Weights of a small GPT-style language model, trained from scratch on English Wikipedia.
Training: a variant of Adam for these matrices, 637M tokens, 9717 steps.
MLP neurons of a small language model. Each row is named by its layer, matrix (up: input weights) and neuron, and shows model dimensions 80-335. Each number is 128 + 24 x the weight over its row's rms, rounded and kept within 0 to 255. Numbers have three digits each.
After each neuron's rows, "fires after" lists the tokens most often just before its 100 highest values on Wikipedia text that the model never trained on.

L2.up1409:114123108119131107136095121129130146190090144115139154141142142118139165139151146113095105155124150143083114118136128130104112126146133145118150165109138110090135124133078159150124102113150150170120122141135133171111158121125086127122104133137101134156137130084130129154155123146080103133084153127081191086119142121093121167111160095086098114136178125161140070127140123117158143124141169138101111107102113157139149155111141120185120107096129117122121140125128117145101140158091061131092131138086138099111169084112095170101130126099180118136106136121142084131092114078183139121124091113099131114102111158115148158127160100132139150161124164144084096090144162127171102143120126113133122146133141122128112156158128103120142119120118137152150116132127130105126142128161139
fires after: " the", " a", " in", " to", " N", " km"

L2.up349:131139161128135132098103136113134127146126118127133168138135140121152099141130140113163135181168169128138122109160128138138074133117130113113174160168158084101094107130082169137117096127153125101076113131119128109155126120129104127156086125115123146115149165108093177173118153104131115106140110151133158110102116114095139116140135142149150093132135102151157125118128097102111157152146110154121120164133140167129104192064130145144112127135129112123115104139108105116111126130092112154083117131108140142115113106106144168095154131105127099136121119105117111128106114177150147177125107136148141185105167105147147084122140135155120130158136096145118107092110128117142132120157147105131126148129064100115152122128105112146108116135142141132080140143112155122130102127092154
fires after: " the", " The"

L2.up763:142147139092118141139133097127101172120128103126140125162165134159128139155169141132170153147146112173119137114133123131122065150116129130070157119163159100074121099097107149129130131111136105122146101153160178136151156134106140135118120160101132130106139141097151182125111149149138130080166112112137095112084146089112128145081150123159085094090151112121146119152101146119168134116134167145110159138129161173109112186116120145146090115127115130137102101159111141174121102127117067091119113121099103127117111148096104148075093103134126104122120122053140115138090149128120147115104098109147125138127115129142105154138157086145146163155139105090116089130125103132125141136109146134179081144143141148165113094150111135110157130127123104184144105102127135110127152147130183
fires after: " (", " There", " there", " \"", " ad", " "

L5.up1459:125161121121126113104121150111141124101101110132157154154161157157133146160112133086109150119164132150070103131147156106068112132103141141080131135136111128096110147126143160157120124121130130084075140131154119120121119135125142131132142126087120122144129120142061173137133097081127118139118132127175105134101124108085120102133130113152122114076157141154123146139110150111126145078165169130116116115131129130131103144140139084087121135125110178112141123185166144134115099129090153149104134125110130083142113126108092142117133138122101097170130117090174121124138117105136102141146092180123133158166119141115158088133149128096144120130120106182119093099101116110133116123125149159085143103144091119127109154151111124102133159137132133168103115105140116143099154160117132
fires after: " ", " |", "The", "|", "\n\n"

L2.up1046:126120116132134104143155121130119138159135082136119135124154164117113151124115112111112090194121142127064113107157151105113116117091113136131176142142172136115137130096092125150121151154163101126095166115129130175146132077136097118119111160120107147144123118102118130150134167089128141105133108123092142106087132105141138115134128129116079131107170118148158118084172101141139120152135177160148120151151072139116161147111143100143101118157104106146121114106107126091120151153142140120125158117095093138129127091109107192165131108169127120110107142097144136095116160192131143163099083149092111131109135164101129126145126133090145136192123113102138097122133137160135148094137179161165093119137123144130168135123129110113126120125156130143133134134111181082109115118117160
fires after: " ", " the", "0"

L2.up11:132117090130158132121115161090149112139137099136106178129140124163156123153116170117102082147162127132134122103132097084081132149088114167162124162133111139147112100138096145143156168137167105125144149154117179142158154116140113120109108155112146192124082117103074144141121105112156107093162121114113155107156165126174127157145149159111127145101115129122113123127118176100095137140079134128156142120142103147135132157128084128136110067167099115124129151124121127117084153132107136141068132112107123101118074116086122161096100098126112154119108093141130132145105133161114089134173102131114106146110156125143157144137142142161115151144156157122108101121107053115106129139144174161142067133098115151132170157115125168154143098128080072159118106119133104127125122146152152
fires after: " (", "-", " sq", " re"

L2.up419:091153121122119123097113134162108114143129126103143141123081143116140106122156152124144126116138167112089095105143123127112168147125114159120123125101148126102123126117106127077139136135178120128055131133146116110149150133131122096100153156100135107148140142127151155133141114146087119077119143112107165124099117146138093125126126143111135147157091118090152094145137110162185157150144133167128141128118127152129165159139145152109126121117115091115130114139132110124128093116050122167103130175097128118138151095117081137154140070141091137143099136118142163137087087147115120135154104084132138163094098131115161137140139118120133097139154150126120115094116152093168137106098231142139085140137138100109127146149121129165148105126134114112117119129113137076102100129113172
fires after: " the", " w", " a", " hig", " The"

L5.up1402:146123096079112156104120104135157156150152117117106117142135108141204145160098170096131117124141104137149127130129119157130133126135110162122118139169112080109099115149111131156133130106131139126131148164137119140154125131133096123118110172126140138089144131152125145145162148117141126117186133078112145096126107116137116132107175113118124128100077170116149093146111107098123143085081149162154138117117126149095124177126103126143117122126117101052106146090106113198146127102187111160109124146101137096102165116102089152108148114114130125118088128160167070085110153163123126135116133122114124127132149169158116156110128160154116140156092137140091112146112108073110109166175127119140110093091130110110140120128141140095108143118133088149099092125129136094121155144147161
fires after: "-", " H", " (", " h", " High", " "

L7.up199:124107135134096174129113149126119109120167083149121163139126127108128129161075134121149114153138180141127100129158088143117164135106170182121146132130141141112126110128126139109106124128155078126097173127125108142137153156141114126113089114128095110093109142126088130159130081155113120140093113109163145131132135122104137130123124074096153116124148097156158130082128145091138154126155185120150110109097125132144118125130117123131067105131114123117136122136134145166116088190096130124125163107138148108182122096120098140119136096137095070196122144143099133134120150170133135158112077135119068130097125156109143147136134128107123147129116126101141127115117143097160092119163134131163101118183147148100127142142110131160134146136125136159159099111159119075101082141132129
fires after: " the", " The", " "

L5.up191:124113111139094182129115123116137127109103108123121118134101133128175115132125150112133110141142142138137092111149134138093137156118133184116145120149130110148136118127113127097160112060132099145135144141109132138106084120141125128166128139109166114153121126164112182100113157113112142103148176114152154086118132126133114083105119121091135128137132133216131148138114097127133103097132129160141123162152130121164116192129096118121119123129147160077130105127137074134102146107141154145151137119131117133157118085132098138104095083158144128145064120066150128105116138142165144121135129162167090151133120152174159117143150182112137131125140096182131150091125133127157072139117146135125150132113074112130139130152114136117139121131081081103097175093151159145110122128092158
fires after: " the", " The", "k", "i", "og"